MLP neurons of a small language model. Each row is named by its layer, matrix (up: input weights) and neuron, and shows model dimensions 288-543. Each number is 500 + 50 x the weight over its row's rms, rounded and kept within 0 to 999. Numbers have three digits each.
After each neuron's rows, "fires on" lists the tokens most often at its 100 highest values on Wikipedia text that the model never trained on. A number after a token or word is its count.

L3.up449:607470511536493422473539440468496497535657489478545513474485534476571514572478441521588523486543510551531418557509538440467512479490559518461534535492540465533472469541552511469478408461441439464494563486474461496450396485534476537551447439500437532422623466514526525542462543523507507599457525452599458524435507495524596444473614512532496519518519498498442497511564551538508517504569609522468403502610552471400516554613484447452494444444509520484478549542429569536543424479549469502566536453430446625466501515434459430526517499517419446457518509498530488432570449546446507413581498460458550498532544546527574600527541489499446572566388493553508525513484473515571470542540507560598494487500535487471570432573516476614524462528500569464590503494503477404418466469517503
fires on: " to" 44, "le" 4, "ome" 4

L3.up2586:460541405540630507564485505476467456449492584490504473501450497473580517500501522530507382445533482548463498394492546488499564496515515549551536508497527472498420549565420482457424508572483511560372569487451528536530532489470494447443515445544508438487515512465501522535533493486442541467594432524530453584495499497539613487474566498501503548494623566516511498544574515568420419552485501461485476468420437475556479565516470519599481486515461451534522533479521424494432595472480502491559435506495485489463481529522435525664582491496493515589482523507394454461513500616507492489533533513526491554500567479471447490442472458477499541521515643485500531507436338524493549481425521499426492609490497499530495459406497467398502487470486509470596511528467486488443504554508529
fires on: " pl" 19, "gr" 17, " Ser" 11, " gr" 8, " Nar" 7, " As" 5

L3.up129:554528452459546519495433547507551478410478514541533497508497568449607487485507543512484527446453500465496542565551472496526488535420453495467457501513550462525449510525385434465418567527407471439493553458467542467483565445475596514592456504434502470453553521526552517497523436574499455516523497541612495508494333465454522442521576581416542502445481445458512437442500437519483518414497454484407449534533476495518416600457505527429478513622567478542464472453494553441500578567493500490446535436530505476464494515621613526507567528454493444520513509434514500520489496539482509453577481624439521426529414494481474467532477499496509444485518476505446476555511573524473516395567500452590476509503566467417459569463457525702419458486382506458480504492478467583516520560446457
fires on: "im" 27, " The" 20, " Y" 12, " [" 6, " Jim" 4

L3.up2635:443476557451484591507507526599482546505439547436479542477579524433427504483556517487547544488598480384563455499483371529505532610502442448501506494519554502519503571465536535450447512493412491537512508491410494415452392503474507445592541543451475477433490451465482553481420565511433478519541481549421516572453440512465494617423475534574473518514507456500553495532597590508440526546514486427499483487531482374418493494460505460494485534482548441444626394545505447444541522452515537472620461568466506498481446457483442420551461503505441490569505475609505609570482435516653421472533592418478469519561500564555440545401537473498616432561425504488414513514426484466516387587515488515552464468510514442544601496460446427552452505531532536482495536580471503529438441537425602
fires on: "n" 25, " James" 20, " second" 11, " Second" 4

L3.up1324:504486418503401542548421545536561455585452545510555515537522495499552552518449386528483425553481498492523508483587438537581491504454538504454471413501529513576472469579410496451493496440574473436501540540450384479515473529503518528559494480417490432457530505471541462436524528627537532564572569533581594524549472480464519432496381460535427481545487528437463459483492504468539489592537561385532472481518480475492524523513545548518605536479460451474442525552545423516479517442430476452478469502483516379481439459463444564487439508512500497464560623425520535512513471519400509529480486550388529546480490428473489454398514458508534504517562504552509537466502480463516567558559470452557537462449495420528529512519495510500611460442475433502526479514479490431499559555459436
fires on: " h" 34, " to" 7, " Bill" 6, " Da" 4

L3.up2924:523501483509474405566566494492524504446473479521446584541436505530471441514409486468476543504431532525513493497519487494492453471536610551408534489547580482516462514499470507471429578459450531535439529469499517557482541518578451466476523470472440444438417502548565482437470488402526491446428568451543539522513536508540500528520533568533489509557462482493575457492568459515602477401469527545548547475475484625557580491514501552510477562468551479564484502448567479430445471451598603463596477521539531591549496527491472593487488562457479519483524559587461507449452487537474514454476500381471555561585551494531576459438466480489497422491548490516503589437504544563505513504471485528547507507532598488483519493601503457553595561423471532509570461425397526509516470572593423
fires on: " " 27, " of" 18, "-" 14, " -" 9, " by" 6, "20" 5

L3.up523:559423454570521491464442610499513491497502568558532423383516537459448520418513480494509440450444529540476445467450519499562532515515448509492457533521431544509509545516496563504590470437459456530408528600445547484585508462561480420504522535499604462448483390483552506456439490473591609465504506488572437569452532566545489463473461483448485499580544447484505434507548502446466544466461534497529427546530489476436496419411482507598421476441548447489566462576523586494448502484515515538564458543518566509463453523441492475618483593420482461511496472559487463530446538508465523515466575463436490492490446447561478598531522445493539435498504389562464530495416381507493521488584508490429526491437438442535533409439491480496558441525412498520495481453448428519561511473477509
fires on: "g" 36, " g" 25, " G" 6, "nic" 5, "ical" 4

L3.up2234:458475547486441556499510543454430450495588527484552498581494472461527445461433534470486543498472485509590382538614432452496550503505527481416505351574522501486494503517555510508566407574529459505522498445490529463569539466357554513428442486464514393503474516537492511469524534431543467508489443573427603539484544576537461459508409520484475553395543430522554473492471500465462530418571484508449489524474557479540522482619471432426474537504528591582517438526485495578496504583456501391547536555429433526467515538511476532484490464431448535461489514466541496562533575567538528439458463586507527392474513513487516398415520519522495500497478538455513542457499429471496440549440511430508541518443574514437405633456463487418479434502486552567448462554513550465499490480448504
fires on: "o" 22, "ar" 15, "or" 8, "io" 8, "on" 5

L3.up2416:488433467523451563601539498442512475590614588463541566447492507575545533531605427459598464574497481492484456491448459419424553514462546477554504541516478504498551374505527526535526477565565435492481435469501495495461625480486519451561475528554561470429442369509524487371507408555532496513506502529423440439534574550526601514497546502568480477451493538519422516490416508528486529513496541502551490541514442479465486486406289476454514541510598532483575519515435531508535565463480527479525535522444512537430464480510488445553500504507411553466518511439459477506364447555519518497523449467399527562508592512554451501461461448469430583470514522485497474486534504549513512543524574474508442534524414450573437495448474568484539423569450448474538412436532476532443489473544514
fires on: "0" 43, " United" 15, "." 7, "le" 4, " Day" 4, "et" 4

L3.up192:466473564566533488474466478521536523483483465524498488525506447664508512393549438462490501538549409490517563470568504459519483533567463547557436558471539602589556579498497439537466508459501520566558543479445526527528510496505560463506557463493447520495486524483523473439477535547474431583521505452576477420570477510521535491516468542427511484539427513575476539521486550525462449529545551475600518447519472520481504454484509500507475428499470514493552500535529401558477546519566427519484555473510451488511462442532469563464470527599337480444548530513494491529470591497475446417437397486419491493495534471513573492527555517577565576440530561517467515556417480515428538395507509537516504540498488451426412544508444534457383422514515477463614572412553440538465526421424459
fires on: "(" 25, " =" 16, "ash" 5, "." 5, " Lieutenant" 4, "ar" 4

L3.up1976:455462512389505551553537534502505449488497533475553517474516515466498510466484565520474506541563458476553581542525584542554536510530519544472538452380429591545526398587492452500518446468614496414518415466459478548484567526496492448505499512492548548553562429444552480482547495438502490509467439471472549581552537406449474594438559520462571520493477442460541464563475455518487382517552467529428640636544409477515515483479468480468498493458515468425459491689428503432531485596522594456590501483558529533461420500495379460530546515582464534484517500505494491437501504576565530478503496467403591471442478524499424402513586538435604578447477527541504549467526457505514436453490499467482557500507535550568556490609468510460452465480509502536620531444473536495340585446512523
fires on: " " 23, " of" 14, " Western" 14, "19" 10, " Party" 6, " for" 5

L3.up959:474474482635526481466458516494493601547505484552488519477371537446484501523491517435442494438423487366547506513511471551574434452468557558455488478555631532561515597495519549498502504512478404452415566518510498514502522462511506504518434491511551470556542536436502511572511545612437473436511559512464485354489502615582564452554488514485547434425494500523524533510529418521532510436509499584441488613388525581530557505441561453530522622516492519541579546512473548477577425570580498466497455434427569467505558537527500470575541480619360528462526481608500462505437513433512433503463512561461486419480447557521412426508579503522463584497539563511550478488522476498387468490527380497458475542536510374501523499523446478536475554571425436472542492496518450428501562509506564
fires on: " ch" 14, " Car" 12, " car" 8, " ar" 6, " Mar" 5, " Mer" 5

L3.up207:488540499589469477473442544467604520536534485586573490577408543468512534532458464560502571430581503474538403450524536395488428445591376596531481516461609510477390489472496576522536499492460510541512479487420631529472610512497519520543517424449543526491474570474503428385585501497449605447486583438546509570542582539583575492534574416541546454478484513483438487507562452462468508535448440491583502548431410399430489494470530478467387495602497518466488531500447517571506499530511515489518493553511482494499545531437425451562545472521448490469447458368464377564519470487496493500558574416511519535564608526524492434513476477524499455507433475552613566563527424558563585427567390521492470446513517401586380569473458498579530501567492506421476426483518472500483523499558482
fires on: " Republican" 14, " Party" 9, " Car" 8, "9" 7, " car" 7, " Candidate" 7

L3.up250:481509492476532488524433503566508457483518447484512443512469541568513595569584464555499487495570493516506518426528488434473552504479588525530511525508504402575567480421467551448459489417549486414418468523476524541581561486550459468483441517534570510563572519546467528465480521543455487488518454586469484599488545536576509509511446503503492505478512412494555528516536503537438535481488407513476418475519442503464489519532575494491438532552506514514523479460518558487524479459464550609619524474406492448445509542567537565490485449469428557488518460550505500502422592473530575522489521497388488537589491505510469467451460479489572501488452515606557529389471551514574487454452529424529600515491554348493388499540497497573445465503511563509568465461528525500595428508461601
fires on: " " 77, "–" 10, "uc" 9

L3.up127:550516507502543502398481554416491504513473419526524459516563534474534446504506480475438536481521466477476437547457454387519494489465335543426584505423539374497512497495537478527512539531514445456464530594540628489426487551426551558507398497506516506467432432461378500428560584466496548503613549475418496406506508489465570604520482524493514524472399482522506548508524476503465541523516519447492470446506373496475482356464429639525553522555507546493547468424462502483509506546443597491513423530522555497501480477456544365453546535472548508518614500512551457460433517430483482526487523508543565534526585482553480504512473536416540470483467462403508487532510501528460542542519522464509546627455448513469506574469431452476409462489414476478580529423401615533390475451534466
fires on: " other" 28, " another" 14, " new" 10, " these" 10, " her" 4, " These" 4

L3.up1745:501558454562568440635489558495446634622435454527509513580381486603489504425497527500523508516516498446444538487510464592544492537522519476536468493510508579548548486476562499518469464615439519527426459501533498514473415555447541441583451561547511395456500384570458449566492544624525502512484436446487628556535463489550488524480530445470488547508414509411468523502460498533491561494444528506551532415467444547527502409456543476542526438557450435479462501372465460543469500481603519473571571565461443540449458375442468456493466476505436547556563450550527478506496549472570539498505509469503446465500515440508527566501520395487505423511447527398554561556507585503549544531566493535502355503445529510446500520522533541484458435440491423441567564442555474448422496450513460
fires on: " |" 22, " of" 18, " Ex" 5, " elect" 5

L3.up1080:516528461556513463530495538499471488491392558514597529489504429546619487485568473548455493492430419503484516509456358479593526541490490525498501450435552500547448467471469495502494546506475486560515577497518428510456453550529458536537487484460562450516512491518468451505486453519520534457542549419485479534522521457555594522484535473480551554462454516613515486405543469497485481491451621543439503455461528518370572516496484481506508507448562528531565531484462481481528442570536546499562525462516459543441548469558532551494586505462485363477560588451453566575525521512501400571453634468497434420503488584558508486521600560496535562511434540477500590463520447510535455424479477487449427449511520514556408470540460495416419519577522541474495449594531441544442517432421537
fires on: " as" 36, ";" 26, " As" 8, " is" 5, "ain" 4

L3.up2694:515524400502416510425494495476485562466555535548511525514533464515475465551426490525466510481433488504520554578520506507518501423550470438463523519531572519485507471524494436463480514524440532535492434550420577516406466506490597530466387548478536439552457544480536501467459486624485499429525481492494459563522536540500494379541527625486500504531510438478549459483475586482489543450485435474510495464524507622473568562490528551479525538467363421486581402549496501535444479664515551498564413476518499549388552493449507471495540501488488577486489532524497491527577487553557423372433591549488475428488545507594485540466454517570435487530534512466436461473484487530574504498600541521487577522501428523510474465569477431427516439570369561447558503512481512464512516494535483
fires on: "g" 17, "c" 8, "'" 8, "ag" 7, "x" 7, "ic" 5

L3.up994:469417535530459543456526553521570528422523572454439533555462443518415487466454532516521495511491441469584499590494440518416470406520460489509457585519524536481476541488507574559538534480464470515538494440474490428483535546534468480470475575536523422525515531449462540549568458489713461481558508543416504539449530516493486603580548471418392511502480447400395439506504462554593503553488511568476590585497474477400529496451495507521490545498542502591459590583505576394492372505581588531599552440630524462531504410496472454422500543451458519530572570500520506567513413565531492378558434407561524510488493561464502569510524496478503491352478548541518495503521459538580469495493544494541586568569439435506583499467508525487491548495539491484510501541465455542502548543466505
fires on: "(" 24, "ist" 11, "est" 11, "is" 6, " (°" 4

L3.up2832:424417502461579491405534584477554474526509421547460472496460388468528528552474483535504482536555491497538458514528508467552521531509537479522462506382599530397532414500524544507413535480466472409521562545540486463474643459422571414456478508512554450523489367528495480492490427553490477440551487458531579515509414504565490575422494599463549399415575580517492516531538524485492488553354538400406644496508458497503495490543540581544500580482497567554460470528489533481473529509475544571565537541497478441509438597488509549544513524513462543507544481512477511387519521399525520531492483523438503510560422459490488437474471455545508518500499626615500502470521463511497452491593546478548532432471566530502509470551518472507473469403587497570552466497497443457564524541463526
fires on: " of" 27, " two" 8, "ly" 6, "," 6, " for" 6, " are" 4

L3.up2873:535575541411480506551474480549478565486421450444589432501449468481427489524456485488521495525533621541462410542585488480482501557428555446588459577434447531591351505505552596592446490406517443530590512471464475506543459532526400503488526526516489478498462495475543485505481505451570469458502492460441490514553507564439428545436462477616513506531528579494465478480490469473448493553493533494431462478480566598488516442528520564435444579606491567491637547514529538449470525486582480457521509489565484565468478478548501575489423437471452544580514486422569518446547523457490490565353572531516629506511445499478474445489563552497520445486456472539504486497474549569499503496506528565482483576558522463486486575563512537446512476479530525492550526547497490425563435512409473
fires on: " the" 14, "ion" 11, " with" 11, " of" 8, "act" 7, "ain" 6

L3.up1206:426443581502467529462562499481507422500470483528457496523469554490511481558483527497524433467476520413538551499449565439558522509505499491570454451553545467548543432507547502535550539512525469522501616472502595520499437458585582522458429468512451541493435473557487500424528464479449524447433587522569506505408479497407553521430467435434513563389397430512508518464538559525500455293541562490411530519483558555555486528594519520515472444534528484538406510399466538494505521490473441573544466465524528496530506546500527450581453447533488533453481528546473401468433470409477492503582451494526485501497559557524457403535546403458538525493502489538525554536483493480534482475537465421530615550479463551519500498582531510585459530492557542577580487527525471437475495505378478
fires on: ";" 15, "″N" 15, " •" 10, "″W" 7, " hold" 5, " Production" 4

L3.up2322:487469520571500521556534481592622563562465504499579579488489506526455542532533556479520500512510416514543489512586441533559549527552481463466566439467464600474456356472456520506494467533534448483498501439416462470390469491504461520482447515479500412486457499509558558463388506484529472430433554514489480621505544534405527497478577501548512359536437459450508532570481489526533500361505377463496577448475536467503384523564493561477501457410508406411488447514526420511405492523526469414563486544507457636376524515487484417471507523424469433475554407537528500456537547512529440491453527439505537445402512448438536511486514485421595389603508478666562484509510466531488460448594601474465553493550451494555537529563497525408517578503449499563512489513542450443488566475477445
fires on: " " 31, " similar" 12, "it" 7, "od" 6, " second" 6

L3.up1999:609562510541461530454520576546476503449457565496487477451547531491564486520482566529542497547434499487572615564566475518666522545542483434481564486425466494637545501482504467487443471541485512468529534435464545539463509407409556522611487438535558525458544516542475511579486481533514483502547481530603492454515525498483507483522561540557496539487514402494453504492441478521441442510501508577494588499568557535474490601504569492567512517445440438554494477508469471466448482502469503493515514524480467540572563559538446470361471523486519595543559510547520521495487511430465507450565447492510484525561485485489495525533563574496462465427516511568554473525415491452553546511508345449512516565512486474537483519443564607394573467483476570490579404499481541423495546514580505
fires on: "em" 43, " V" 30, "um" 10, " v" 6

L3.up2818:520531404486448490510525478535449475482432503436542541509459529489499438525507432466459388563520449523473503415385583461498506482529552522467466485495506504446571550453495553456507541542500356465519463556544473470485612461540556518510373547582546490469455428555466491422417442444511573504558548466496385530469524456516457439543507563550457526500496554457530508536520566498451551524502522598534469515523479523449397399528431476487493428450451567469562548482432526463505454486469470495581428478437453508525534388554439506460453503442508407561565426521447430489480518467407516501466477541484494555392401559497511467476445589470437601515412488545464511425491461567562517562489552488458438455509485530552502469493505500532583536526487400520530505473447482546482419475470564
fires on: "r" 32, " r" 17, " f" 15, " R" 11, " up" 5, "-r" 5

L3.up1960:468457553522519561547394587488530568598440483486543491455482521522568565479461516506437438480464545455548529611544545435507500529546534561496489453474592492478532553490535528543505411442411491529521481505431458520522474491389476499538552498540533494502484538552488474516505512571372447468531475486453518542501503446503516480553419539555413580525491474468497415418449446385451544479476567490450500468358471488559444577460493435483572528556492600674518466493531493491529515530538527553541490530503488471517453472525519515541511417542584501584461422489523496622477484496516485410483529462471556523533484506516521498515531539501495497496479420472567472555499507560539551478500533467453499522540550449454508530506549479563530402492461552511426470448552455401499554479543463
fires on: "o" 18, "ok" 13, "um" 10, " goals" 10, "on" 8, "ang" 5

L3.up376:437489492457544556394484616551517511466412501578455418483521411552629529582417609581521486531508479495572402543534498533516490475521504527501502446464462478448532571447481552504568591513482490446601464455585515554445489433455531487534421568492455426427487447434475450469537489526554473509538486495441428622583425524546396624488483541515525450419551556596538532428538425420431556490424565433523487538518536410409554422471469528499467450466515405513552470458532531573484510472497591542489449541477477412489503514534549395485486493472511506481464518372510509486418539429554494504576596465534460535489553567472491423391496481513438493486412523454543494523489471511515493443501566539511467401525539483434511594486473489498454478607552487556571545528526527430463504469519531
fires on: ":" 34, "(" 15, "ur" 14, "ic" 6, "os" 5, "ues" 4

L3.up2495:483470459520512415441485529525465471543525499477511563585516463591523581498537479417524540450489610475364490547539564531478469560501471548562437504524397465434560536539557491491449397448434490526515433505436489473463482521524486523530478489527523500497495535527456596386552568595556459446518523566525476635481504465490512550434564446414534473569479546523470526507579470544469474534464444481478520688496527553487498516430530485622547532511525478514524524541423431509442520519474463520544447511502489522525479540607554462486540571467525487450489566493581482482503575502553530510492498522525450517588511514516460469446508458507551469450510495468529529614498595491511524534554617444495519431485494483537601576478491564534526550535497508542606476492472518561499522598466493
fires on: "ig" 33, "ag" 19, "og" 11, "eg" 7, "-g" 7

L3.up1252:428497466601543457528594490469460458536402394532505515490425549383507438447509572628495521444484552521501422553442496492512501436505508589531467463478476540452577506512474516491550519555476452521470515610494464514484521509506492553464469549563540449397587480496467519407421482464536514411530491518572477540536481526538554532586527449584520428471482542561519528522496565434530369613406510555533494560547495553487516542521528524596536496463505402502436504477550466539414547554521452566541438492475433498544506429508575559590547515593570526519468524481497544527539567551545574545419487537511460538515498553466577474510443467439489497500460500562474458459462557527567586537482542603377435510499491497573521520492481557584507626518491441547508599452430505592469531503438452
fires on: "g" 33, " G" 21, " g" 19, "G" 17, "-g" 10

L3.up114:499554495492460415455510512540487454441496479510485519457589514481521581465541504449450443494532511502529489561445454575488496548505488424517480586521459516532541540558515527460457533402442577428535528572454467554459589398524397492502562478481458531597419539520465457469538464454489491551445478565431500628504548604517447529568455465404468494464473522471514424466509545595558513516587503446459470523474463453538521539470448445412454477415493518509438379559511510569474479466549471517502645474508479491535418503506456604528415536401543324500440497504524473538472545559455489476543495606462501478569528544530492516542592562486476490552467495526474512550389437475532581511466484417487576414512455552514538490462424533435494476447565479515483490465417520467470545480449579
fires on: " children" 20, " child" 8, "are" 7, "ers" 7, "per" 6, " million" 5

L3.up2035:526498472486505494510525559547479483530523409541515517469492485493422445542570516420500463628464452480485515443572485470504564537584480422427461446451503426565475625480473532462490495531535502587492516545522468393519472581509541488520578610492454522444479564488542500473469519478485489550448493552391509573503569493511462470461571540504587446483498404543523515416563441511426513579444589496505460462545519469434618493479485507624525586483528496538460511517488469437509536504541563501420538455501380574595498503518539467550439527432507487477441583532533555551559438615517464534470466453545477607496401446505475534439513514378521448524510613538512484381485473484456436383516492552538467518519520478526517511534432473522514514446510490493475474504465548455574336409491402
fires on: "," 28, "\\" 10, "1" 8, "." 6, "2" 4, "{" 4

L3.up2962:502528520484522492435418539487465503487554446447499545399490628496453484526532568520483494445512496525508340519500578555500507518507545526545539495515530555487456511485554519519484426443582482509531430496519517523498467505496470462484507555534495504580472543425506469523399454500433506474520583467423458517472515502502559472444496499609417411494497441577424411590542451542519542482480427528510469442515529516522515414433557652561465491605463462521512519450529470518447463491552540543480553420467575526484471414549420464518415485479477492451592505554510466497478602521492609602483564492499506538482546413484459444533516520463546396513587547442483464495537512486457517438519481414563582510438498452499517505502544563427542506472482525480473479494456287595476487444536526
fires on: " " 24, "ond" 18, "on" 6, " (" 6

L3.up1101:461459559456450500498527503633447526502501425397512493497420404548514525493468503529434575486535506505507438527467515525492504559544534480534589478537446531440405455508501601394500437473620503507438557517518459530449499543460539450587531423526468410470560496447483412575544482485508488361440491537435443626523483473632598406543375455455437551463454512567459545489461465499474522504569509569472469438402413505444518529560453496475490484554469447489458589394579521464477495493573510490599461520535478420530518487567513432523524510447456564514525479521488504501521539550523439518492545527371541478562535473414474532455534551535425513527460467506466573526455570538540520433539490445460467468423504517512543482489523509535512467434574467537597488540481450533400498518513441
fires on: " St" 38, " st" 29, "St" 5, " Br" 4

L3.up2812:501573557503513558535436550494477578508476570544574547476485563422503557592588400507453510537570491471541505528524442576519582513522444477486452511495530523408418534600381554525416452457472566507497537465519507504551554541491533482427486534575511549500540452533483519483484555537498563432495654530567430524528480555436483453596458474484553438542471584463537479466447518604445483614491536384515413438517446513400475414519479547531476578509427472402538529451463580499464568462567542438536487535549446624516407376480605443571545487510476429480519515517511462515527507516537503526416532535461538454567500498567499420475556552483478563498553532492474510487512496566447511499518565517478486426561494524514533500550524473512384521553457530497457484486445492511467496456512561
fires on: " all" 20, "ill" 16, "all" 11, "ell" 6, "ll" 5, "ier" 4

L3.up2153:454531461572463437503538462487585555595513524420497421464556424506533376563555430468476480495503536503490501498497544460528465521440521452547573480500502489387458525454583447548511487523525602540509485455500518498480530530484454502352507557537480508518522497381453631524410459480489516480589536499417578570524491533501506523516543492444501514550511462434519489544471529508536508484472466458574444554532556543519484518537577527576537590436510473510441488616523505553539481477497514470504463549467498493536464522465560488406562450506520502437441491459495440430509513458484488547506512543421526513465516534571483359550430455542499495513448497510485428554439491463537522496584485585507433532511471550581503516414480494573513454495495493405570592468504423547448511537545490
fires on: " other" 28, " of" 11, "l" 6, "el" 5, " such" 4

L3.up598:505572391511427503531434585456456508400567473572511500485489457546518486589444549565563456472521520455541498505576461427447497528490468536426498482516529459472524412515438475515395481522528470521480596511486461517450492512511487466496470513505510536479371325572484431517536514558482568499494597406481495548482481518487556426444506460543470507600571522481452532427526529370516526458467546435489418479525475457470540447437589559472449434452454467468569440461514475525439520596545515510507463538554533423456559521519401396512442477468401461533449520526417503449490481460504452577516430524515480473464526488463431426443564509542571474413533530508481535536507476566536557436510466469495549560433501415520439562476541498467429476583533490472551522540430528528420463555392564
fires on: " Re" 24, " Le" 14, " re" 12, " W" 6, " as" 4

L3.up2195:502492463484519458399541484563541571430468542524501435523483435501573461553540438403480453503558542522533585445528467498500514607477482567417521496568508469586517464508472485502478502500509564509540485429506485517505487497518434560515476450539544457476545533570420465544502468502485469458522492511443488556581449477545438480484463476553461494471426470481506504478433419493520590514463518515527547429519497491520509531488494501497542538523479484531389576488515525420526454464469507540418498499363563451490529547509454513451584493534508516575499467440683489435505518539445503484593556471513499390578539514518591470514518573435433502341552493467502507519439485462440500496445468562497531496436480437506529441481458598547493477505470410439626525610391564567605540518572443
fires on: "-" 60, "pt" 5, "-E" 5, "-d" 4

L3.up309:593445498521471535493486522494521422560495470535529510470435501450528490464582476468585583514606477519489524560478587533482489463439464469434549506592401510446539461437464545501561452532523541491508489556571515477565471570549517450489513439462514517501446507461468490486495523547488487526466484452512471492507480505509486525493441539425491390532417554489499514525537479516608525512532464458481406492514512492467520479529539490485425599544565535543498556404462478494450464489484452476577457564553421527549478490500444442493505544406581492504584470464550462417425518444489475479514488446384489580487465511547552395495500504452422472501398502473491488525440542518480550524462471517563504498537445603510474468441507548485435507451515585476585491494576487531514532455311558
fires on: "\n" 21, " School" 19, "'\n" 16, " wife" 6, " mother" 5, "friend" 4

L3.up2624:541554481559488544544497514525374510516534507354618495501486537574527525467514497566517518557501522523533546499443444466512490504581412510517552463497367483510553427460489560452518541468531470510391477468498564518554547532548491636482488502512538531471504502445396499366475533423547442457406484493476525531513520464593543432564486551562445534494522526508470531517500351469471513525449552521476520422511516504463484474500548431549469612528485438500425583440492475512477521550464515523452534476436499529434559573507442502576430451477547514481495478487494504523527457420581636572468500537439502454410389412524524481475531548504570497519512540486471492547422463497483506526521490434533480532485547482647507456626439464514502495570453517470483488504472484463433559496524553
fires on: " |" 28, " St" 17, " \"" 10, "St" 9, " No" 5, "ro" 4

L3.up1182:522442367507534523539508525487427497367443539464541442484490502487540512591439507474490398607570432585439490426482363496474508489587543511523492495456531561530580519443463531554492662501515480498504586505426518539538506603464516493515531437482542532501466548470568442504437487578472478569543585539443466515448472394484527593530469575533563500503435569567465474471478507489561466470468487513524584456480504510513557567520507482542494500540446509535499530495555631480579542562553504490533473598503402523526445575525438439525532443529410469491633448449545477410457497488467432458518550506396523534548541520461475483518547417432616438477487543529508522482457429542538521470505511495491418601495531490491463519597508572567461508429490458504487535575449532451532391493509509
fires on: "(" 26, " of" 21, " the" 9, "." 8, " v" 4

L3.up2303:560556546531518562411494574486536561534434561566444497541483520475511472608524514492502551436458529445500546560482507521463488508500439508509458523502524497582462480552478527550516522496519480483424486517444489487489450464542427509535580515555413401528467530555484519489538530501431493473476525521580548418590389542495562540502404545498444496463543436585385543387493524506423483471532530496463484510468472494406498542508500575450505480433434475551460514541426490492476527503528561465503470540508417437510487550474446563492503477476545514481486559434410469551501435462539371487539533492501426503533481476513521440534560439383515575527449437429404561613597510535504566485539625527496479519385561566547631486528507482520560529461492509405512532487397467474428470529497521
fires on: " h" 40, "h" 23, " H" 8

L3.up307:518486460528572461529488564480519514465504516422501449480472487429488571522516502465469436493435538548544441544391480511564470479528553480505494499471528485507537465491510568467557505522447500550545633463450474380467500587523448529380474456519538507489569543436541484457487523547451535520483600494447480543419473509548470448523571527456440415503499521535550450343611479502481449478437564561472512473467487434506473611611432553509487457562558510502568466508518446424487528471546524516498523444486464509473493467460428544522518478537501509497602559431391474425427573570299486487510451494510459481369550485511436472501652469539509552497388450480525498437450400457497488490434492446449576535480522491486518459518556456484523582512550530524553555516487467486515506542396503
fires on: "as" 32, " As" 13, " still" 11, " as" 8, " un" 7, " already" 5

L3.up172:545446508363375619506521528484511508481503584504561566447438428436552481516544369492500546556522455486517514432497482584561467550498502471372516478472462568371459490517555425480550477450491471523622485503470466577511599479542390431536481526509481580549428423549499523500485500513563429467477479487528511517539432489538499531527515481500527543420334478541505487481423558508528535512540486485492590509540432503518535358441469464432465541487573506535543478559394467502445498503513501569636472443531528513478449559470509448476458524457408510549438552501529549571428504486491474525538510506382514510417540531562582435451636484474455484391466517552512539457545432500550390484475531477510626458544462463508484462463518490464432513437457502541569411387518489554565476458559465
fires on: " to" 33, " as" 7, " with" 6, " for" 5, " " 5

L3.up569:465469510407518562510442472539566461545457529445598498542466515427463506467514555564441466479538442458498430545472511439467468521509542516536504507488502461514455546572528434429496525542442438486472370654473430476453478519457596491541533533591473503483482563513536489524509535527480377574526454451418536490524486526550595508483527502518502574495539518450524551549401521534482510537424466518557376508489442490474566460436482516553496549436519498453502579486460558491581451471511475524494537482540550568453483508550453440465495581464462443481509547460497535504391514483579535412471484453502418547553530538513444406500549524501491569425508637514434520472575515459509556525584487522525485539418467535578512408501498505486489486461504509503649462434488531488462441448568532
fires on: "." 29, "1" 8, " to" 8, " than" 5, "10" 4, "55" 4

L3.up2142:552452478501504502430539487549527584553410527428501552437402502547472489524453519489503446519462378407460461401519385509470501557594471529527583448428408508550457479499399428415491523497502516581491461530411528542432349426557550423461479546471438478521503498542569407545632455470397544468545433477526469415474575485487399490523526507526485567481394480537527407480566474515519506486514559619436509457482437448456504528554481452614565518464460539524540497441547454475551494415564445441522510513495501485594504561487513488518392530461532416472422583557457562578453563515475465561552459558428543553578536555474531492575545337514550445661457388576396506487381497564485424515557511411494598451476536454517449502465536563515537515445488513508507504424463462460576511541526542
fires on: " votes" 12, " formal" 11, " of" 9, " m" 7, " In" 7, " Min" 5

L3.up2123:556489485517518480423475467537432453565585547560489425454490468405511478514564550424556426472475503535538526553550573436570496514542483530541492587430570579479487434525466507389491526514489452485474448513511411552516522447527497507438532545486479542464515477501532506523543525634474412498516476487502561482568520552457512434609488456441575456533529479466624510425517448465535469524447498509566541524473516476453485415608459503508618438441563509506570523539542491593522497572589460382639587481508492489504510587497502409478450460543607507502512556465496446480531485498520491449572579498546474548497465443489510516498441607451535502549506483521454458454489457460525536521516539552518493568555483463516412482543503513535607559661502504477413433492456436447547482547438548
fires on: "ter" 17, " inter" 17, " times" 6, "rah" 4, "ag" 4, "erg" 4

L3.up1223:610415393479487448495533473477485531534494511508423502514546498485474404471417488460501513464545559515502471489467471432493542641482521491463507501501528512537482481569519574521510538573531534500484369483527524550545537509605547527461463470579455525539493499512525533455498482522510533534523526456582463645597535567506452544571549512429439533503559442477487465543515573481455499455479511394513491445500381585654556576536533490513515420405492456539507514525527438615550533567495530435497439536508492508494506387509505516520519470474527474541556527481416567480473562479527538514529505494507451489501499408471478534553516494501511457465508476438522401574546473580477476501614543544515504524557486505518495610542558456523469480518422563413500430533507443516600527470587534
fires on: "ut" 25, " but" 17, " In" 5, " But" 4, " As" 4, " However" 4